MLP neurons of a small language model. Each row is named by its layer, matrix (up: input weights) and neuron, and shows model dimensions 16-79. Each number is 50 + 15 x the weight over its row's rms, rounded and kept within 0 to 99.
After each neuron's rows, "fires after" lists the tokens most often just before its 100 highest values on Wikipedia text that the model never trained on. A number after a token or word is its count.

L10.up237:52 52 63 19 30 74 77 56 51 45 62 48 70 51 58 39 20 51 34 62 55 45 72 53 47 43 26 28 51 60 40 68 57 44 52 36 62 52 48 28 39 43 39 54 23 41 52 58 52 43 35 60 64 37 39 47 29 33 37 83 39 55 64 61
fires after: " J" 23, "J" 11, " I" 9, " E" 9, " El" 9, "r" 8

L11.up616:31 40 67 39 87 56 62 36 74 52 66 46 58 43 37 53 46 46 37 50 37 55 50 48 52 64 88 14 43 47 48 75 41 67 43 36 41 50 42 61 38 48 64 15 49 51 68 66 45 32 59 25 46 68 48 38 45 63 25 54 54 42 44 82
fires after: "a" 17, "h" 14, "ra" 13, "r" 6, " Sw" 6

L4.up385:58 46 45 53 35 50 47 60 52 76 38 49 56 35 37 58 36 41 57 53 49 59 55 51 69 40 69 18 61 67 42 67 57 49 25 43 85 62 71 30 32 64 77 43 75 55 73 61 36 48 40 92 48 25 50 49 41 82 64 49 28 62 32 48
fires after: " f" 13, " occ" 10, " ex" 8, " int" 8, " cont" 6, " resp" 6

L4.up194:45 34 77 59 47 39 62 51 61 28 51 50 58 74 59 33 31 40 76 64 60 44 51 73 66 38 45 66 35 43 18 65 40 53 68 63 31 83 70 32 23 01 66 47 31 50 31 42 50 47 66 75 61 61 42 60 65 69 39 18 63 44 23 64
fires after: " S" 41, "S" 10, "ad" 10, "uc" 8, " U" 5, " B" 4

L10.up698:51 61 34 60 83 41 35 31 59 44 61 65 43 68 90 42 50 36 43 58 63 34 40 34 55 28 20 77 60 66 55 54 46 49 39 49 34 54 71 32 25 56 69 24 59 31 40 66 73 55 59 33 40 41 50 52 65 49 64 45 22 26 34 57
fires after: "b" 29, "i" 12, "m" 12, " Car" 7, "p" 5, "ag" 4

L11.up392:71 32 38 39 57 40 42 61 66 51 45 21 28 60 76 55 52 52 32 38 46 37 36 55 43 54 44 66 42 52 54 46 17 44 37 61 32 47 65 59 20 65 77 24 47 44 65 57 82 51 34 47 55 45 58 66 45 69 33 51 47 55 38 64
fires after: "0" 26, " a" 12, " B" 6, "b" 5, " his" 4

L10.up331:55 36 23 33 44 69 41 64 50 40 77 72 36 34 76 36 65 40 69 48 17 37 54 60 67 49 62 58 39 49 43 69 60 38 64 45 69 36 46 51 55 76 44 42 67 42 74 66 55 28 49 43 78 71 45 64 63 45 45 73 22 61 33 54
fires after: " the" 25, " a" 8, " an" 5, " F" 5, " El" 4, " re" 4

L11.up65:38 78 46 59 84 85 63 51 57 30 57 64 29 33 50 12 61 60 48 33 41 71 70 40 38 46 58 62 43 12 48 69 36 67 27 44 82 42 27 49 61 55 66 33 45 48 65 44 52 50 56 67 69 42 45 48 54 47 47 22 37 22 45 63
fires after: "o" 15, "u" 15, "e" 12, " me" 8, "i" 5, " appro" 4

L9.up148:45 73 50 36 63 36 81 81 63 37 63 41 29 32 51 39 27 70 49 17 68 41 31 59 38 29 43 41 28 44 42 67 38 48 39 51 56 63 47 60 32 61 88 39 55 76 50 54 61 47 17 48 64 63 50 48 44 60 38 41 48 56 48 62
fires after: "A" 23, "I" 13, " a" 10, " B" 9, " H" 8, " I" 6

L8.up6:48 45 76 55 53 40 52 86 56 60 64 38 78 40 78 30 46 35 51 35 62 30 40 78 64 32 52 51 40 73 36 74 42 43 15 57 53 50 67 35 51 61 53 44 46 35 41 20 44 49 45 43 64 51 36 62 57 38 66 46 65 50 27 59
fires after: " Sh" 13, " y" 12, " Y" 11, " sh" 9, "nd" 6, "h" 6

L14.up76:27 64 35 44 60 29 56 50 63 49 55 79 39 40 47 40 48 61 60 43 55 60 39 17 55 49 39 56 51 12 65 54 44 62 22 48 72 56 60 44 32 71 73 26 47 42 65 25 51 38 21 48 55 37 32 40 38 27 22 37 15 39 34 41
fires after: "i" 31, "a" 21, "ide" 7, "o" 7

L18.up403:62 51 64 34 54 62 57 52 76 23 65 53 48 20 49 46 32 61 32 77 42 32 52 66 48 61 59 37 60 44 68 62 36 39 36 34 56 53 50 56 34 55 70 56 28 62 37 53 55 41 53 65 35 45 52 44 64 52 38 45 54 45 47 59
fires after: " |" 28, " r" 20, "|" 17, " R" 11, " pl" 6

L9.up176:46 32 53 64 58 47 57 37 78 65 53 45 46 50 61 42 62 32 30 64 54 48 41 53 33 43 55 58 27 24 39 56 69 81 42 14 56 53 63 55 18 45 43 23 49 48 81 84 52 30 55 20 38 57 35 57 45 40 42 28 46 16 11 55
fires after: "u" 25, "a" 8, "g" 8, "ra" 7, "er" 6, "r" 6

L8.up421:51 64 47 51 35 20 60 60 53 65 56 42 46 79 54 40 38 65 17 50 74 42 77 54 34 09 43 33 60 39 47 67 29 44 46 30 56 63 39 26 18 62 29 36 51 63 42 53 66 80 18 70 41 27 47 66 47 13 55 68 41 38 46 39
fires after: " g" 34, " G" 24, " c" 14, " C" 10, " h" 8

L7.up547:49 45 55 63 78 56 66 60 55 15 64 59 52 35 71 38 43 72 48 25 35 46 39 41 72 60 63 71 70 51 36 48 55 66 47 52 75 52 61 48 51 54 53 31 73 48 51 14 42 30 49 43 24 62 32 51 50 61 58 21 66 54 50 60
fires after: " w" 23, " W" 17, "inn" 9, "w" 8, "N" 4, "om" 4

L18.up612:57 59 56 37 55 50 78 44 52 59 48 37 35 71 26 42 70 47 62 39 49 26 43 90 43 33 59 34 35 40 55 40 21 35 34 28 81 77 41 37 51 58 82 60 66 82 67 52 46 41 42 52 56 55 54 37 38 37 44 39 19 44 54 63
fires after: " C" 30, " c" 17, "C" 6, " pr" 5, " L" 4

L9.up478:63 42 54 30 45 25 83 60 74 37 56 44 62 69 57 26 27 31 61 45 58 64 38 55 54 19 50 84 22 40 32 72 41 57 62 52 37 66 37 03 51 32 46 48 56 24 56 62 43 60 65 52 67 45 48 54 52 62 38 53 32 25 33 41
fires after: " S" 14, " s" 9, "A" 9, "S" 7, " T" 7, " A" 6

L10.up29:46 60 42 47 35 40 45 47 57 15 44 73 48 68 55 53 10 60 28 64 28 79 56 73 51 42 62 51 45 20 47 53 60 50 67 45 31 40 40 47 30 42 63 40 48 45 52 42 60 47 66 63 30 29 59 53 67 59 13 23 27 32 13 61
fires after: " P" 33, " p" 15, " Pro" 6, " T" 4, "P" 4

L9.up651:34 64 48 40 46 41 48 67 48 34 54 52 48 66 60 53 63 60 47 18 55 23 44 85 64 38 36 51 36 42 40 55 42 43 49 43 54 85 54 44 43 43 58 52 47 46 10 53 47 49 56 53 45 39 45 56 42 20 29 64 00 71 49 62
fires after: " a" 30, " to" 13, " " 4, " by" 4, " is" 4, " and" 4

L4.up144:58 50 38 62 70 52 20 44 46 30 60 41 36 59 92 63 40 81 42 48 57 73 57 69 71 67 92 25 47 56 57 53 59 59 52 55 65 53 46 52 51 57 52 31 38 37 59 38 51 35 55 82 51 31 51 58 55 85 48 24 64 53 40 54
fires after: " f" 24, " w" 6, " sign" 6, " occ" 5, "anc" 5, "em" 5

L8.up720:49 32 41 47 46 61 71 75 91 43 50 29 62 46 67 51 41 51 63 66 71 11 12 30 56 36 28 67 41 49 04 70 62 74 47 50 58 59 71 48 37 61 33 24 54 48 46 35 75 40 20 28 51 34 46 42 31 66 39 64 47 54 47 33
fires after: " G" 31, "g" 19, " g" 7

L15.up126:71 76 65 34 54 38 50 28 48 72 51 71 26 40 33 57 46 51 34 32 71 36 47 59 27 35 22 33 53 59 56 54 29 53 12 53 59 81 59 49 32 45 51 45 59 61 69 69 39 58 39 53 61 38 39 51 61 21 28 38 19 35 52 54
fires after: " c" 27, "z" 7, "-" 7, " v" 5, " C" 5, " V" 4

L6.up522:29 55 41 54 36 51 63 50 49 55 74 61 27 58 16 31 28 58 25 61 52 36 45 58 35 42 13 32 61 65 53 65 41 58 31 32 59 57 61 55 36 53 43 37 55 59 36 47 72 23 26 56 64 44 49 48 34 46 27 69 41 32 46 47
fires after: "C" 21, " C" 14, "J" 13, " J" 9, "G" 4, " St" 4

L6.up746:60 45 62 38 83 38 78 31 65 28 80 71 55 24 52 24 19 76 47 39 47 48 79 83 49 70 89 44 30 45 21 60 53 54 42 55 29 61 59 35 36 62 64 41 51 68 59 25 73 69 55 64 35 39 56 66 75 64 68 40 58 29 36 64
fires after: " r" 14, " R" 9, " B" 8, " M" 8, " Play" 6, "%" 5

L7.up218:39 58 54 57 47 34 72 83 53 34 73 59 56 43 41 35 41 63 52 34 25 56 56 54 56 50 61 68 47 34 39 63 44 58 24 46 41 43 56 30 43 62 62 38 49 09 64 43 57 43 49 84 63 56 22 77 69 61 76 41 51 03 41 77
fires after: " w" 28, " W" 7, "ful" 6, " " 6, "W" 5, "-" 5

L8.up315:63 58 68 35 44 62 32 69 50 52 52 46 65 48 18 47 28 77 45 55 22 46 61 57 57 41 37 24 61 60 48 63 83 46 49 41 77 51 52 59 58 72 47 39 84 32 67 58 60 48 54 81 38 59 50 91 42 44 07 27 31 62 46 77
fires after: " m" 22, " f" 21, " cont" 5, " to" 5, " qu" 5, "re" 4

L6.up168:49 55 58 53 54 37 64 55 65 41 54 49 50 75 45 23 34 36 60 52 55 38 24 41 73 29 35 55 35 39 52 63 19 45 70 53 59 82 44 46 17 38 76 39 61 72 57 37 36 71 24 60 57 41 50 60 65 57 60 35 19 55 35 70
fires after: " A" 25, " O" 13, " T" 10, " G" 8, "A" 7

L9.up561:49 30 55 46 41 40 66 70 49 63 49 35 54 59 45 45 62 40 66 48 71 06 38 29 55 43 43 70 47 49 48 70 42 54 38 45 42 46 60 48 06 79 51 23 67 56 46 54 72 70 30 28 79 60 31 48 21 66 31 83 48 31 47 45
fires after: "O" 14, "ra" 13, " G" 10, "ro" 9, "g" 9

L4.up275:53 35 65 39 66 59 73 51 76 26 58 78 31 51 66 46 34 50 58 44 43 39 51 42 59 69 82 49 49 58 30 66 43 48 60 59 23 40 68 13 54 69 46 31 54 38 47 14 34 24 50 52 42 67 42 48 39 73 67 70 65 42 51 47
fires after: " w" 19, " W" 18, "W" 7, " b" 5, " th" 5

L10.up661:60 66 39 49 65 57 48 59 57 49 79 37 39 50 59 35 50 57 85 51 28 23 46 69 65 47 35 61 61 60 48 55 64 37 67 54 51 28 46 56 45 50 46 48 52 68 53 80 51 61 55 60 68 28 52 41 47 56 58 68 00 62 59 46
fires after: " the" 28, " a" 7, " and" 6, " by" 6, " of" 5, " to" 4

L6.up543:37 57 30 30 44 29 22 51 53 32 55 29 50 59 41 45 37 67 45 36 63 50 26 55 52 35 58 28 39 45 66 58 56 50 73 36 73 71 37 45 35 70 50 51 35 64 52 35 86 51 43 43 78 22 21 58 69 55 58 34 18 53 36 52
fires after: " acc" 12, "A" 12, "\\" 12, " ad" 10, "om" 8, " Ad" 6

L10.up735:27 58 39 36 46 45 36 77 51 62 53 35 20 65 62 28 34 48 37 33 56 27 47 34 53 19 42 64 36 75 40 59 33 47 29 54 57 65 72 67 36 58 56 43 48 55 26 38 68 48 50 25 77 35 39 59 26 63 34 67 40 44 49 68
fires after: " G" 20, "y" 13, "ru" 11, "ch" 6, " Che" 5, "O" 5

L14.up314:42 92 06 55 57 53 71 59 45 77 51 58 80 20 37 43 47 56 48 45 40 59 53 64 54 41 66 41 56 41 48 46 61 43 36 36 42 63 55 60 63 46 42 39 63 67 27 38 61 50 50 36 31 51 53 38 41 50 43 45 43 57 29 34
fires after: " " 50, "adio" 6, "g" 5, "vious" 4

L11.up268:57 44 42 41 79 63 55 33 64 34 85 57 54 44 92 38 64 39 49 58 56 47 37 55 56 27 31 56 59 42 40 47 30 81 58 35 54 39 71 57 25 20 39 32 68 32 48 41 78 51 49 54 50 70 44 64 59 56 06 40 51 30 57 70
fires after: " M" 26, "iss" 11, "ag" 7, "ipp" 6, "ast" 5, "m" 4

L4.up351:61 39 80 46 30 56 69 58 59 51 62 34 45 71 61 64 37 55 41 36 59 44 58 69 68 21 83 44 47 61 40 52 55 59 37 31 63 71 50 30 42 86 62 40 52 10 41 26 31 47 51 46 50 63 45 54 72 47 86 14 54 32 63 54
fires after: " th" 16, " Y" 10, " Sh" 10, " W" 7, " h" 6, " T" 4

L7.up387:30 56 39 29 66 43 28 56 50 33 63 44 41 56 55 35 27 62 45 61 64 58 57 57 56 16 43 51 37 51 48 48 70 42 60 11 59 66 26 46 40 71 70 30 32 63 51 87 64 56 52 43 70 39 55 37 52 46 33 40 28 60 36 45
fires after: "A" 28, "ording" 15, " A" 8, "J" 7, " ad" 5, " due" 5

L9.up48:59 66 64 35 57 37 52 58 49 54 52 53 36 57 32 58 39 83 52 45 50 41 64 48 52 56 44 50 27 43 54 74 56 40 41 35 41 55 41 14 46 62 51 54 60 20 65 51 65 28 11 63 77 53 51 64 23 34 63 20 47 32 33 53
fires after: " re" 20, " " 16, " un" 16, "re" 13, " f" 9, "-" 5

L6.up441:46 54 43 52 54 29 49 86 52 29 60 40 28 55 57 26 48 39 44 61 42 36 48 37 51 17 57 98 49 52 55 55 60 52 68 47 65 68 38 47 60 29 26 56 71 66 51 56 52 32 53 36 58 54 50 45 64 65 43 14 25 58 44 57
fires after: "A" 29, " A" 16, " In" 5, "-" 5